{"num_hidden_layers": 8, "hidden_size": 768, "num_attention_heads": 12, "num_key_value_heads": 12, "head_dim": 64, "intermediate_size": 3072, "vocab_size": 27811, "hidden_act": "swiglu", "norm": "rmsnorm", "norm_place": "pre", "norm_eps": 1e-06, "positions": "rope", "rope_theta": 500000.0, "rope_fraction": 1.0, "qk_norm": false, "attn_scale": 0.125, "bias": "none", "tie_word_embeddings": false, "parallel_block": false, "init": "orth", "init_std_qkv": 0.0142, "init_std_o": 0.0142, "init_std_up": 0.0142, "init_std_down": 0.0, "optimizer": "adamw", "learning_rate": 0.000821, "beta1": 0.9, "beta2": 0.99, "weight_decay": 0.18, "lr_head": 0.00231, "max_grad_norm": 1.0, "warmup_steps": 565, "schedule": "wsd", "decay_fraction": 0.731, "decay_shape": "linear", "final_lr_fraction": 0.0, "batch_tokens": 131072, "max_seq_len": 1024, "doc_mask": false, "train_tokens": 1211000000, "max_steps": 9240, "dataset": "wikipedia_en"}
MLP neurons of a small language model. Each row is named by its layer, matrix (gate and up: input weights; down: output weights) and neuron, and shows model dimensions 608-671. Each number is 128 + 24 x the weight over its row's rms, rounded and kept within 0 to 255. A neuron's up and down rows have the sign that makes its largest values positive.
After each neuron's rows, "fires in" lists the words (lower case) most often at its 100 highest values on Wikipedia text that the model never trained on.

L4.gate1675 [135 161  95 102 145 135 142 126  89 158 121 153 169  85 129 159 146 129 157 156 110 125 133 151 181 143 157 126 116 139 104 129 143  95 162 142 137  98 100 106 130 121 103 140 136 140 118 125 100  81 128 155 132  90 106 122 155  90 119  82 138 113 132 143]
L4.up1675 [ 87 118 101 110 115 173 128 105 157 137  92 100 150 126 141 137 133 103 154 116 132 131 132 140 106  90 126 167 147 119 152 139 162 110 124 130 128  71 122 163 154 123 149 111 135 136 139 102 138 122  95 175 109 173 157 103 145 139  92 161 106 131 168 152]
L4.down1675 [129 160  82  98 141  87 146 136  82 135  86 126 105 156 123 162 150 116 140 108 125 148 120 175 128 132 106  96 112 159 155 142 178 112 161 133 176 104 154 133 113 121  68 124 137 122  72 128 138 139 182 176 111  94 113 152  94  78 142 118 130 148 151 132]
fires in: "the", "in", "to"

L4.gate1057 [143 122 131 121 117 128  95 128 130 115 127  91 139 154 140 141  99 121 149 122 124 129 142 117 139 106 135 127 129  83 109  98 127 105  89 161 122 124 128 148 102 130  93 178 146 132 132 109 157 153 153 111 115 113 126 131 134 123 156  89 118 147 178 142]
L4.up1057 [120  95  93  93 141 107 101 155 118 131 158 134 138 132 108 119 129 136 133 142 136 145 147 133 127 106 145 148 137  84  92 134 129 115 105 184 159 164 142 169 137 150 143 139 140 108 134 139 164 158 106 133 132 135 129 143 120 138 144  79 128 139 139 145]
L4.down1057 [126 153 148  99 123 166 126 113  98 113  99  83 127 148 122 185 142 146 156 100  90 128 110 143 100  76 121 136 154 143 152 100 161 127 127 122 139 146 124 137 136 153 124 142  80 138 144 155 115  97 115 123 144 140 130  73 126 131 143 108 120 134 186  99]
fires in: "with", "the", "was", "for", "a"

L4.gate790 [138  99 154 146 164 129  99 128 157 121 103 134 110 131 125  89 131 125 121 125 124 133 137 122 133 113 127 115  63 117 130 125 155  81 142 100 134 122  79 137  79 163 117 111 154 117 119 135 129 104 106 132 150 114 150 155 105 188 114 123 113 137 156 101]
L4.up790 [139 139 131 150 136 123 121 151 120 132 156 135  97 137 188 152 156 108  74 143 128 154 126 102 134  91 143 155 135 152 127  73 100 123 117 137 134 134 141 116 134  79 176 127 134 120 149 118 141 116 134 149 138 108 159 124  91 162 135 135 104 156 178 156]
L4.down790 [152 144 150 116 101 118 114 158 112  96 136 124 131 132 149 153 116 102 116 114 169 106 170 140 156  91 106 114 127 130 139 109 129 115 144 175 161 111 155 153 163 147 135 121 140  79 150 166 130 138 142 169  98 102 171 111 121 177 161 140 106 148 153 129]
fires in: "the", "in", "s", "to"

L4.gate1185 [157 141 158 156 140 135 133 103 128 126 101 111 122 157 118 105 132 128 135 124 110 139 105 131 108 128  98 189 103 132  89 157 150  95  86 142 119 125 166 137 134 107 133 117 129 166 149 144 146  97 154 103 136 171 133 120 165 139 117 114  98 148 169 112]
L4.up1185 [ 86 130 122 121 129 137 159  45 177 101 133  90 125 117 139 146 149 140 141  97 123  90 131 132  96 116 118 148 143 157 110 183 124 136 125 142  94  79 160 146 129 210 117 100  99 124 158 107 113  80 160 111 142 149  88 125 120  90  98 114  89 149 119 112]
L4.down1185 [148 143  91 115 131 107 129 127 138 129 133 181 114 114 169 160  81 105 132 114 167  72 123 136 109 148 103 103 135 112 108 164 123 108 154 132 127  89  74 140 156 137 125  78  75 122 144 148 144 160 127 109 114 102 115 182 107 111 137 146 117 102 105  81]
fires in: "the", "guizhou", "by", "to"

L4.gate1680 [144 114 138 145 156 129  98  90 132 148  96  91 107  93 128 126  99 127 128 111 108 111 117 158 153 135 123 160 101  78 113 143 170 111 103 126 141 150 133 112 145 104 109  87 130 124 116 116 129  85 109 110 138 120 146  96 132 115 116  95 113 128 154 127]
L4.up1680 [ 96 121 133 121 126 145  87 123 146 133 135 146 107  94 117 127 166  68 155  93 132 116 148 124 179 151 115 151 148 108 156 123 101  93 120 114  87 161 123 141 139 126 117 149 122 150  97 133 120 131  95 137 147 145 116 145 146 136 150 117 106 105 175 124]
L4.down1680 [143 161 113 150 188  67 184 134 118 163 128 133 155 119 107 148 111 141 151 124 129 106 178 141 160 175 140 113 124 174 178 145 150 162 141  79 160  58 119 147 110 135  77 119 136  98 112 129 137 164 143 134 110  96 154 124 113 132 143 164 148 127 129 123]
fires in: "the", "first", "in", "to", "0", "a"

L4.gate87 [145 158 108 101 146 126 137 155  84 138 117 123  99 118  93 137 165 112 134  70 101 147  93 164 105 122 117 122 142 109 153 141 144 169 103 119  95 154 141 130 143 159  70 127 125 143 150  96 114 125 100 123 138  97 125 103  94 142 128  96 140 122 132 121]
L4.up87 [119 100 129 120 185 168 143 106 122 137 139 144  98 133 113  68 172 137 130 116 117 126 141 127 117 114 162 126 124 152 148 114 144 185 102  68  95 129 126 140 149 133 114 124  99 143 184  76 112 117 124 142 165 133 123 107  93 100 149 123 114 129 122 158]
L4.down87 [102 158 118 102 145 165 115  99 134 159 101 137 116 140 134 185 114 158  93 135  99 160 111 136 136 135 131 119 144  89 139 136 128 138 160 147 165 126 123 150 113 138 113 137   0 129 142 147  86 132 143 127 143 156 125 153 125 120 164 103 159 130 126 157]
fires in: "the", "for", "to", "between", "of"

L4.gate1217 [123 116 167 160 148 118 111 123 150 107 150  74 116 140 121  94 100 161 137 109 106 155 127 168 124 120 138 156 140 156 120 102 125 135 101 125 125  82 119 105 109 126  80 110 144 153  86 162 143 150 138 123 106 152 122 109 121 146 124 135 126 139 108  91]
L4.up1217 [142 140 158 159 132 109 154 121 153 120 132 162 121 144 132 103 131 153 115 147 126 158 133 152 127 116 147 138 119 124 126 137 118 150 139 130  82 109 155  82 125 134 140 110 135 122  85  95 104  90 131 120 113 140 145 137 138 137 115 136  92 164  63 133]
L4.down1217 [142  97 127 152 143 160 132 107 148 134 130 108 156 141 126 147 138 112 112 159  86 168 122 142 138  93 132 154 114 155 126  75 126 158 116  89 153 128 127 135 116 163  81  91  98 140  99 105  91  80 177 117 106 135 101 142 170 138 156 164 127 121 155 124]
fires in: "to", "the", "from"

L4.gate126 [124 121 166 105 127 156 142 120 165  95 134 128 130 156 117 185  80 163 107 128 113 155 128 121 105 115 152 167 152  94 100 131 133 104 157  99 144 161  85 173 169 192  99 124 147 168 134 142 138 101 146 160 136  99 150 131 126 152 134  77 128 102 139  87]
L4.up126 [121 170 114 160 150 150 127 163 164 127 117 113 123 122 107 120  87 141 146 142 129 103 125 121 135 121 120 133 104 117 136 138 143 111  71 148 112 108 129 102 122 127 135 131 126 106 137 132 127 125 127 134 152 208 153 164 129  86 145 164 126 129 129 123]
L4.down126 [166 175 131 173 152 106  99 166 116 116 126 130 122 150 121 115  90 128 136 137 137  98 116 101 118  66 131 138  84 159  87  90 115 137 120  99 159 122 126 133 126 108 149  70 100 129  92 120 105 129 122 179 136 141 130 150 163 162 136 130  98 142 152 101]
fires in: "to", "the", "number", "and"

L4.gate3062 [133 128 143 123 143 110  96 120 102 109 144 133 140 148 134 142 120 140 190 166 127 127 146 122 116  97 136 125 145 105 164 139 128 132  91 122 103 120 149  78 132 126  86 124 146  62 130 170 125 127  83 130 129 137 133 130 140 137 131 128 142 126 141 146]
L4.up3062 [128 118 152 170 140  93 113 126 136 144 167 113 138 136 144 127  94 159 125 165 130 165 169  92 168  98 203 122 166 118 136  99 113 148 105 103 112 141 116 144 127 124 133 143 136 112 147 126 161 169 125 159 137 148 125 125 141 151 166 160 144 109 141 132]
L4.down3062 [109 129 125 164 156 120 140 108 129 115 154 100 138 131 113 142 137 135 114 123 112 126 127 117 109 117 126 193 124  91 109 144 146 157 129 137 105 135 147 128 123 154  90  88 127 119 146 129 146 100 143 115 170 138 123 138 169 101 158 136 124  72 178 129]
fires in: "the", "to", "from", "left", "his", "off"

L4.gate1833 [120 145 156 138 169 123 170 144 150 146 178 123 137 163 141  97 129 125 110 117 158 136 104 135 112 132 151 111 104 124 141 114 124 123 124 133 128 132 119 129 131 117 131 135 140 145 163 125 142 156 158 117  71 172 134  97  93 136 110 109 159 112 131 144]
L4.up1833 [ 96 173 161 118 135  78 136 127 107 147 109 110 144 117 137 111 139 163 162 100 119 157 130 149 151 124  92 100 146 130  93 162 145 172 147 142 163  68 148 140 132 138 139 183 122 135  78 131 137 155 141 134 114 153 114 102 133 115 163 143 124  87 111  97]
L4.down1833 [133 143  90 140 147 124 128 140  97 122  93 110 158 126 145 126 145 100 127 120 136  79 142 126  83 146 145 120 117 154 120 128 147 101 134 132 104  91 129  99 133 128  88  98 100 128 143 123 137 137 155 173 105 152 138  99 151 146 119 102 156 108 126 144]
fires in: "the", "to", "his", "and", "from", "a"

L4.gate2688 [101 118  92 158 128 114 145 113 148 158 127 154 179 114 164 114 104 139 110 129 100 127 111 105  95 139 113 131 123 140 128 141 130 134 113 104 176 120 113 114 106 135 138 110 125 137 146  91  83 111 136 110 110 124 138 172 135 166 114 155 105 118 157 122]
L4.up2688 [118 127 111 140 151 150  93 140 166 134 168  99 162 151 139 120 105 147 113 125  89 117 126 135 117 106 123 148 111 124 117 115  73 148 120  94 107 101 130 161 109 154 100 119 126 156  98 156 140 112 169 138 111  93 120 135 169 190 103  74 105 126 144 129]
L4.down2688 [ 90  70 129  82 124 119  87 147 146 109 140  90 133 121 142 152 114 118 100 149 113 120 101 121 130 112 155 108 143 149 167 108 105 110 131 148 137 112 125  99 123 123 115 119  13 161  98  64  93 110 127  95  90  85 141 161  96 128 169 169 122 142 100 141]
fires in: "the", "at", "held"

L4.gate1716 [133 102 141 140 123 145 129 158 116  91 147 122  95 149 137 146 108 181 145 116  92 116 125 138 133 101  89 104 106 121 104  58  91 122  92 142 148 150 146 139 124 130 150 117 128  99 126 112 131 117 125 101 135 102 164 151 132 105 158 117 142 161 169 109]
L4.up1716 [131 144 158 131 150 107 120 145 139 118 157 142 142 127 151 108 139 146 139 130 131 140 115  76 150 129 170 132 118 137  85 101 128 170 128 136 104 139 124 148  93 151 153 125 151 123 130 137 123 138 107 118 142  99 119 118 110 138  94 134 145 113  91 139]
L4.down1716 [142 117 130 140 128 134 163  95 119  79 141 108 102 155 105 135  84 130 147  95  90 161 135 104 147 126 137 142 132 114 142 128 117 130 108 145 108 170 140 104 140 128 135 120 198 103 133 119 106 151 125 148 132 100 156  83 149 167  93 131 166 149 145 131]
fires in: "the", "to", "without", "against", "from"

L4.gate2178 [137 166 139 224 104 121 131  88 143 188 117 132 107 128 106 135 124 106 123 143  90 103 135 102  74 136 112 148 110 132 100 129 131 125  95 121 166 138 171 130 129 170 154 139 118 119 123 175 116 141 115 141 113 106 133 131 166 148 114 146 130 148  98 108]
L4.up2178 [162 200 107 130 142  81 110 106 138 122 140 102 148  67 134 139 146 166 126 106 118 134 113 133 134 113 126  81 195  78 112 106 108 121 166 100 135 136  92 159 125 142 108 113 133 144 162 127 125 103 143 132 114 199 141 147 180 126 137  93 144 116 117 138]
L4.down2178 [127 113 118 128 137 121 159 126 114  86 135  86  86  86 104 171 143 135 136 163 156 114  95  83 124 101 142 138 124 125 131 138 174 133 148 120 124 114 145 162 114 118 188 207  98 127 131 141 122 119 142 139  98  86 193 129 126 160 127 115  93 126 118 152]
fires in: "to", "a", "as", "an"

L4.gate877 [136 135 138 146 127 137 154 110 108 109 121 137 130 125 122 111 125 108 187 159 109 106 122 160  91 145 101 129 154 123  98 110  90 128 104 128  86 126 130 121 115 111 146 114 120 128 126  76  91 114 115 127 132 129 171 144 142 124 105 147 107 116 143 104]
L4.up877 [164 138 147 115 134 124  66 116 125  90 101 118 144 107  82 141 114 130 154 166 125 133 128 134 133 119 110 135 124 105 114 132 103  85 169 190 131 119 134 126 106 158  96  95  78 141  61 104  85 152 114 146 151 124 206 146 143 121 138 109 106 124 144  96]
L4.down877 [164 103 108 129 115 137  89 124 161 140 133  95 159 151 122 130 107 126 157 174 127 140 117 141 142 106 137 113 175 111 113 154 141  89 148 145 141 131 121 111 112 110 143 138   0 150 103 115 128 120 128 116 133 143 120 126 149 140 149 117 140 120 140  91]
fires in: "a", "this", "the", "of", "another"

L4.gate176 [107 157 163 123 155 127 138 184 126 116 147 143 145 118 109 113 107 108 191 122 141 125 149 131 124 107 115 121 141 115 129 102  95  91 134 153 113 122 108 121 124 154 131 114 160 105 156 139  99 134 132 136 115 142 150 172 159 149 153 144 142 153 129  82]
L4.up176 [ 84 119 118  86 135 122 122  92 135  83 103 130 180 154  82 115 140 101 149 103 132 159 163 109 146 107 115 121 118 162 145 145 126 109 188 128 119  97 143 124 112 189 136 102 139 113  78 111 127 175 151 158  94 103 123 135 151 166 107 138 117 155 137 132]
L4.down176 [118 132 129 109 126 101 113 117 130 130 138 134 118 172 114 130 124 130 126 114 122 109 136 139 139 119 130 128 108 112 139 150 101  84 122 122 134  71 126 118 149 147 109 131  69 123 114 121 136 160 110 181 116  87 174  95 151 175 122 111 119 119 130 106]
fires in: "of", "as", "are", "on", "to", "from"

L4.gate1121 [141 144  83 138 136 162 162 112  98  81 122  73 126 129 130 116 121 163 182 133 132  76 116 120 134 128 115 137  85 153  91 138 112 131 132 135 176 121 124 103 115 159 141 148 114 131 133 105 124 106 115 113 122  98 152 119 134 140 127 147 126 124 114  87]
L4.up1121 [112 110 129 142 147 126 107  80 114 144 104 126 114 124 139 103 110 117 168  92 110 138 196 110 125 109 104 149  96 161  70 125 124 156 124 120 109 102 143 127 132 148 127  89 111 140 150 129 123  97 121 162 109 141 106 105 119 124 118 125 125 110 137 123]
L4.down1121 [142 141 114 171 136 130 103 112 140 121 122 143 137 176 100 167 123  84 104 147 127 132 141 134 130 166 103 142 103  71 113 128 173 132 139 171 106 157 155 145 137 110 146 103  38 122 186 109 116 125 159 138 155 147 156  61 118 123 145 144  89 110 117 121]
fires in: "the", "to", "than", "a", "frederick", "from"

L4.gate591 [109 175 123 137 146  89 159 136 133  83 168 162 146  98 122  86 143 149 179 141 116 110 110 110  88 123 127 121 109 100 109 123 114 146  69 119 145 119 116 133 106 149 123 125 142 140 113 165 133 151 123 106 138 172  66 121 134 120 175 152 150  85 125 128]
L4.up591 [132 155 144 158 150 110 112  87 139 129 143 123 131 128 113 143 107 156 120 136 136 150 126 114 145 122 135 103 126  97 146  99  92 140 109 166 104 107 112  95 115  95 130 125 144 154  98 145  89 135  89 114 102 135 159 151 185 147 135 122 136 121 160 144]
L4.down591 [144 135  70 165 120 122 131 122 151 164 182 134 141 112 104  90 106 157 161 106 136 127 106 121 118 109 158 124 115  93  71 138 129 136  88 135 122 122  92 138 119 137 111 117 137 155 104 107 124  91 162 144 112 131  96 123 167 116 134 152 176  91 131 119]
fires in: "of", "from", "to", "the"

L4.gate2104 [126 136  77 138 141 132 109  87  92 121 113 127 135 128 123 140  79 130 140 122 138  87  70 169  66 149 112 153 136 120 112 132 121 127  97 166 153  93 106 160 116 141 136 122  82  91 140 129 116 125 142 171 134 138 148 133 134 149  91 107  99 122 144  87]
L4.up2104 [108 155  97 167 130  91 131 108 155 109 132 115 120 140 152 113  94 143 129 127 174  90 123 125 111 146 125 166 158 146 111 165 112 102 105 105 163 115 119  95 121 132 138 132  97 103  75  73 128 138 159 116 112  74 152 164 130 128  98 147  72 134 131 118]
L4.down2104 [136 142 107 125 119 149 145 127 170 111 114 132 151 134 141 128 129 118  99 100 161  93 120 149 121  82 112 153 138  87  90 134 147 121 143 139 124 142 161 151 155 141 134 128   0  94 138  73  99 123 131 153 108  95 132 141 135 149 130 113 120 136 155 115]
fires in: "the"

L4.gate1416 [144 174  80 148 128 117 156 157 114  94 111 131 130 157  56 134 137 115 133 172 151 130 117 134 113 164 123 141 129 106 110 132 101 123 125 128 125 100 137 118  87 153 147 110 112 142 119 124 123 134 135 148 172 169 151 117 128  86 109 107 176 166 144 160]
L4.up1416 [131 142 111 129 174 125 130 135 100 129 140 128 119 144  91 117 136 119 130 136 121 141 104 138 104  98 160 145 108 158 137 137 103 112 133 133 157 141 166 150 110 125 106 138 146 101  97 153 108 133 122 138 115 128  91 112 125  95 130 140 156 170 133 122]
L4.down1416 [114 132 144  99  56 120  91 116 113 137 151 139 121 127 109 149 169 104 130 138 124 119 158 140 120 134 109 121  99  79 137 145 120 184 147 117  86 120 127 166  91 130 125 114 159  85 162  84  88 114  87 141 136 153 139 129 127 169 180  97 108 120 153 133]
fires in: "the"

L4.gate2195 [124 110 113 124 179 127 127 150  78 129 121 113 139 156 107 159 143 142 135 102 104  91 117 115 150  93 112 142 112 141 151 115 164  88 156 135 139  96 146 145 143 113 106 149 121 123 102  93 123 137  74 122 125 117 151  69 138 159 134  88 114 128 104  74]
L4.up2195 [124  61 115 164 107  99 139 110 134 109  99 108 170 187 121  91 165 149 117 143 124 144 101 120 170 132 153 119 101 104 142 118 139 126 119 150 103  75 133 189 141 138 141 160 112 128 129 114 129 143 152 137 154  96 117 149 135 142 132 127 126 150  84 118]
L4.down2195 [126 149 149  99 124 133 113 162 131  92 150 131 141 109 121 141 107 118 168 134 117 114 143 126 175 109  96 113 170  96  91 127 116 104 103 181 165 142 112 130 162 111 110 123 142 154 142 149 139 141 168 143 101 153 124 133 134 104 144 106 164 122 106 104]
fires in: "to", "from", "the", "is", "by"

L4.gate2961 [160 102 125 197 105 164 156  82 141 147 100 110 116  99 152 128 149 139 171 111 128  72 143  98 113 120 102 154  99 157  97  93 108 113  95 178 105 152 138 107 132 124 144 146 132 120 170 132 109 139 125 130 100 138 122 174 151 153 144 180 125 165 122 159]
L4.up2961 [107 125 143 121  97 114 113 122  77 117 118  94  99  91 131  90 127 138 138  94 153 113 162 145 101 134 139 144 110 145  91 137 129 122 145 163 112 162 109 105 130 102 114  98 128 128  46 171 122 112 152 156 143 156  88  89 109 148 208 151 103 133 143 148]
L4.down2961 [134 114 101 169 146 107 100 131 153 150 115 100  93 120 103 108 104 136  98 112 180 115 174 110  89 110 127 161 132 133 127 109 120 163 131 111 116 147 130 133 132  97 151  90 141 118 122 132 150 157 109 137 152 163  91  93 103 169  93 124 103 137 107 117]
fires in: "the", "at", "atomic", "to", "on"

L4.gate2383 [112 104 191 144 144 108 123 149 146 137 115 124 127 154  92 145  87 164 162 100 127 141 158 128 136 144 190 139 129 143 146  97  95 148  81 139 143 140 128 120  82 131 116 138 142 109 126 118  88 170 101 144 163 124 102 172  86 144 122 141 149 138 163 106]
L4.up2383 [135 123 110 137 171 119 164  82 119 124 125 133 154 112 152 129 134 202 125 130 113 142 141 131 108 115 124 112 125 123 133 170 135 113 111 121  80 118  94 109 131 112 134 141 132  89  97 139 135  93 134 125 141 210 126 138 127 168 131  94 165 103 119 115]
L4.down2383 [142 108 106 132 135 140 121 151 147 164 163 100 157 106 153 172 101 127 110 133 140 155  84 106 130  98 120 157 116 161 117 123 147 138 144 115 126 148 124 155 138 109 105 119  49 142 117 129 132 143 169 151 140 102 102 138 141 134 179 128 107 148 159  92]
fires in: "to", "the", "from", "towards", "orbiting"

L4.gate170 [107  99 102 132 113 115 145 165 130 147 106 111  96  99 138 113 100 135 158 127 140 121 182 134  95 128 110 104 131 119 121 188 152 106 111 164  84 156 110 129 126 125 141 110 151 146 145 118 104 144 145 122 137  97 145 152 122 118 107 108 111 158 106 131]
L4.up170 [ 93 114 112 137 112 119 140 134 150 115 151 144 188 119  99 113 119 138 123 116 113 152 133 140 107 126 163 109 142  83 147 137 134 133  92 112 142 164 142 164 116  99 151 112 130 142 102 147  94 113 127 165  98 168  94 130 126 124 139 133 116 179 111  84]
L4.down170 [108 132 118 148  81 118 131 140 121 144 104 144 158 141 100 111 165 148 111 136 120 101 134 111 123 158 133 150  90 129 134 106 135 118  74 138 136 102 177  63 135 165 134 174 110 148 110 166 181 143  83 195  99 107 126 153 130 133 110 100 137 108 100 134]
fires in: "the", "harbor"

L4.gate1386 [160 154 123 151 146 148 132  88 121 144  83 188 142 166 151 166 107 162 175 164 104 117 109  77  99 119 127  83 111 111 172 128 122 125  98 132 139 164 106 144  98 106 127 132 143 132 166 121 143 130 146  92 109 148 141 125 163 169 124 136 111 139 124  81]
L4.up1386 [129 120 126 133 134 153 138  94 100 137 110 147 139  88  80 159 131 103  96 129 141 135 113 140  91 127 185  96 111 118 133  94 141 101 120 128 164 136 148 136 113 132 136 153 114 139 166 153 154 126 163 140 151 152 142 111 120 109 166 109 138 146 155 100]
L4.down1386 [165 154 107 147 112 149 141 118 100 107 135 129  92 119 156 162 179 104 118 134 110 163 152 134 120 150 137 144  86 122  96 141 160  89 120 142 146 120 153 144 131 157 114 114  40 119 139 165 151 115 150 131 182 133 143 105 124  87 136 115  90 144 150  98]
fires in: "a", "the", "an", "are"

L4.gate45 [120 132 149 140 167 141 142 168 155 173 114 111 154 107 111 110 167 128 133 132 118 141 183 116 123 127 126 132 179 100 110 142 143 155 167 117 193 114 144 131 130 161 177 132 140 119  76 144 139 143 129 181 169 101 165  91 151 180 127  96 136  95 153  96]
L4.up45 [107 148 180 138 132 150 127 103 156 139 147 143 137 136 126 137 131 119 105 149 122 144 125 127 134 167 127  98 172 119 145 126 124 111 152 160 122 107 108 103 117 138 135 114 141 111 128 144 120 133 164 132  96 150 142 121 111 149 140 140 106 135 104 161]
L4.down45 [111 137 141 106 149 152 171 113 132 116  79 133 158 158 111 114 117 141 182 116 161  93 114 126 125 113 134 141 104 205 170 126 152 153 148 134 107 155 173 100 143 103 143 156 116 113 121 172 124 118 125 127 123 153 121 134 121 134 118 120 104  79 117  81]
fires in: "would", "not", "to", "be", "a", "an"

L4.gate24 [160 159 144 135 112  78 130 123 133 140 111 133 122 151 144  97 139 125 133 102 150 118 152 120 123 105 130 138 129 100 115  96 117  68 104 111 119  99  93 104 142 159 134 111 147 166 128  85 132  87  91 105 102  99 122 122 150 134 147 181 108 116 161 116]
L4.up24 [158 189 103 152 131 130  80 106 108 119  41  85 126 123  91 140 136 112 120 129 153 126 130 121 141 117 102 124 141 115  96  84 132 134 171 120 126  77  79 139 149 113 139 151 111 160 145 121 132 120 112 141  94 121 163 124 144 126 145 141  87 120 132  96]
L4.down24 [135 168 116 147  90 128 110 155 116 114  86 124 105 132 128 133 116  96 110 147 101 127 153 149 142  93 113 144 125 134 132  72 131 132 160  85 171 140 143 147 151 117 150 122  30 148 142 153 123 166 118 126  93 156 133 142 140 144 149 146 128 150 179 111]
fires in: "a", "the", "as", "an", "first", "of"

L4.gate1422 [143 210 113 148 115 118  84 136 118 121 101 142 130 118  95  80 125 131 174 155 132 114 125 148  95 124  69 130 109 117 121 102  67 150 104 131 127 116  94 115 128 103 126 146 133 153 111 118 142 122 108 117  97 127 155 116  91  90 102 130 146 136 143 148]
L4.up1422 [141 138  74  87 163 143  86 157  90 104 129 161  77 121 101 106 150 120 143 102 153 119 127 119 201 163 155  95 139 114 152  88  92  86 123 135 174 127 147 148 117 131 121 109 122 129 132 117 103 147  83  99 116 136 120 154 136 119 157 118 150 116 165 124]
L4.down1422 [130 154 104 145 113 112  65 163 116  85 113 148 109 115  98  71 138 152 125 122 158 112 177 158 110 117 142 171 110  79 136  89 100 150  76 118 120 122 164 139 120 120 137 132 147 121  99 166 163  92  89 141 128 154 130  91 121  66  93 132 109 108 129 157]
fires in: "the", "of", "all", "this"

L4.gate1535 [161 136 139 125 134 116 161 150 124 141  98  92 130 146 130 130  99 135 126 124 102 156 115 129 152  94 169 148 149 112 192 105 135 146 108 144 120 113  99 118 131 205 103 128 151 105 117 113 107 114 115 134 137 135  98 161 107 169 167 122 151 139 180 136]
L4.up1535 [149 171 183  71 124 108 105 100 124  86 131 107 104  93  90 137  79 136  83 152 137 146 125 140 145 133  95 115 112 113  89  89  97 144 112 114 111 130 104 133  97 116 118  86 115 113 134 136 148 111 140 118 122 111 141 139 111  98 187 130 110 133 122 127]
L4.down1535 [126 130 137 149 147 131 171 143 111 115 172 159 123 122  98 101 112 137 137  96 112 126 143 121 112 104 115 147 137  89 147 103 115 159 138 108  70 149 158 116 128 132 102 139 134 151  90 131 122 159  83 123 103 119 133 122 149 107 120 138 104 143 144 170]
fires in: "the", "to", "of", "into", "this"

L4.gate2078 [174 156 117 107 163 142 161  93 140 120 141 123 108 128 132 116  92 114  81 159 116 140  95 100 137 120 117 126 110 141 150 155 148 126  84 115 184 137 121 122  78 175 161 137 135 122 105 142 128 107 170 113 128 110 138 110 124 148 137 154 122 119 162 121]
L4.up2078 [ 95 107 114 121  93 125 154 112 178 151 124 156 126 126 138 145 139  87 119 166  92 153 145 148  79 161 123 148 145 114 136 152 113 112  82 145 119 126 163 120 106 167 171 109  97 121 103 116 122 112 186 137 116  95 171 107 145 126 106 115 115 105 148 114]
L4.down2078 [165 127  86 119  93 137 115 113 104 116  97 161  93 121 133 144  90 134 111 155 130 146 111 146 107 130 125 120 126 109  98  88 156 109 113  97 127 141 150 136 135 147 143 117   4 113 148 115  96 136  90 154 111  71 160 125 125 149 105 105 129 125 135 103]
fires in: "the"

L4.gate2630 [111 121 115 149 160 156 140  63 126 141 159 153 136 133 156 112 165 136 102 102 127 143 102 128  90 119 132 137 109 149 114 143 104 130  76 107 159 141 138 116 100 186 126 123 131 106 168 105  99 111 142  95 138 156 145 165 140 138 135 164 130 138 169  91]
L4.up2630 [101 128 119 114 151 156  99 129 187  96  90 133 118 158 117 144 154 146 155  95  89 116 151 154  86 121 107 136 163 144  87 142 101 105 132 123 135 126 108 142 117 127 140 150  87  98 139 105 113 102 125 146 138  83 110 130  99 148 106 123 133 118 140 139]
L4.down2630 [150 153 157 112 127 147 120  94 107  66  66 134  88 120 150 126 117 114 146 105  97 130 133 156  97 112 129 130 164 117 119 167 108  83 165 120 132 108  73 118 114 141 122 114   0  91 102 116 121 110 134 126 153 138 100 153 135 114 117 169 123 129 119 141]
fires in: "the", "in", "greek"

L4.gate256 [107 111 114 128 149 136 151 148 151 107 117  95 150 156 122 115 159 121 160 118 110 121 107 141 165  94 129 152 143  86 137 136 156 158 118  94 131  97 114 125 125 112 118  99 147  92 116  89 128  85 107 139 117 131  82 104 113 150 126 150 117 103 130 101]
L4.up256 [165 141 144 137 153 115 117 147 129 144 160 102 110 137 129 110 125 120 120 109 126  91 106 116 106 102 123 150 162 121 162 156 148 150 118  52  96 103 129 143 116 154 141 174 132 125 127 137 124  96 105 125 144 106 123 157 151 135 166 137 116 123 139 154]
L4.down256 [123 143 104 124 106 121 108 154 136 113 128 152 137 130 159 138 125 135 172 118 163 125 122 104 156 141 130 146 100 153 120 138 146 147 145 102 175 128 116 129 115 116 127 134  58 124  97 144 123 154 135 132 139  84 104 130  87 151 194 140 121  96 121 132]
fires in: "the", "from", "to", "in"

L4.gate3033 [134 160  96 133 142 166 118 156 137  99 124 116 159 186 122 105 106 129 127 120  82 103  64 126 136 108 126 150 122  93 140 126 132  92 120 150 135 116 162 111 135 118 130 133 146  97 161 137 108 171 119 128 155 104 121 132 143 140  82 151  94 118 114 162]
L4.up3033 [112 138 110 111 171  99 107 115 125 138 129 127 124 146  83 128 163 168 132 117 127  99  86 125 159 117 180 135 138  80 140 136 123 127 114 152 156 165 177 155 121  77 178 131 123 105 183 146 102 139 147 130 103 165 170 139 143 137 148 113 111 167 190 117]
L4.down3033 [129 129 123  87  96 131 146 154 141 133 143  78 142 130 121  85 189 110 116 123 128 100 107 138 106 103 124 158 121 117  92 115 137 128  74 163 102  98 111 117 162 159 113 148 133 118 101 132 155 131 134 163  92 108 139 120 114 129 102 118 119 122 121 127]
fires in: "the", "from", "of", "his", "a"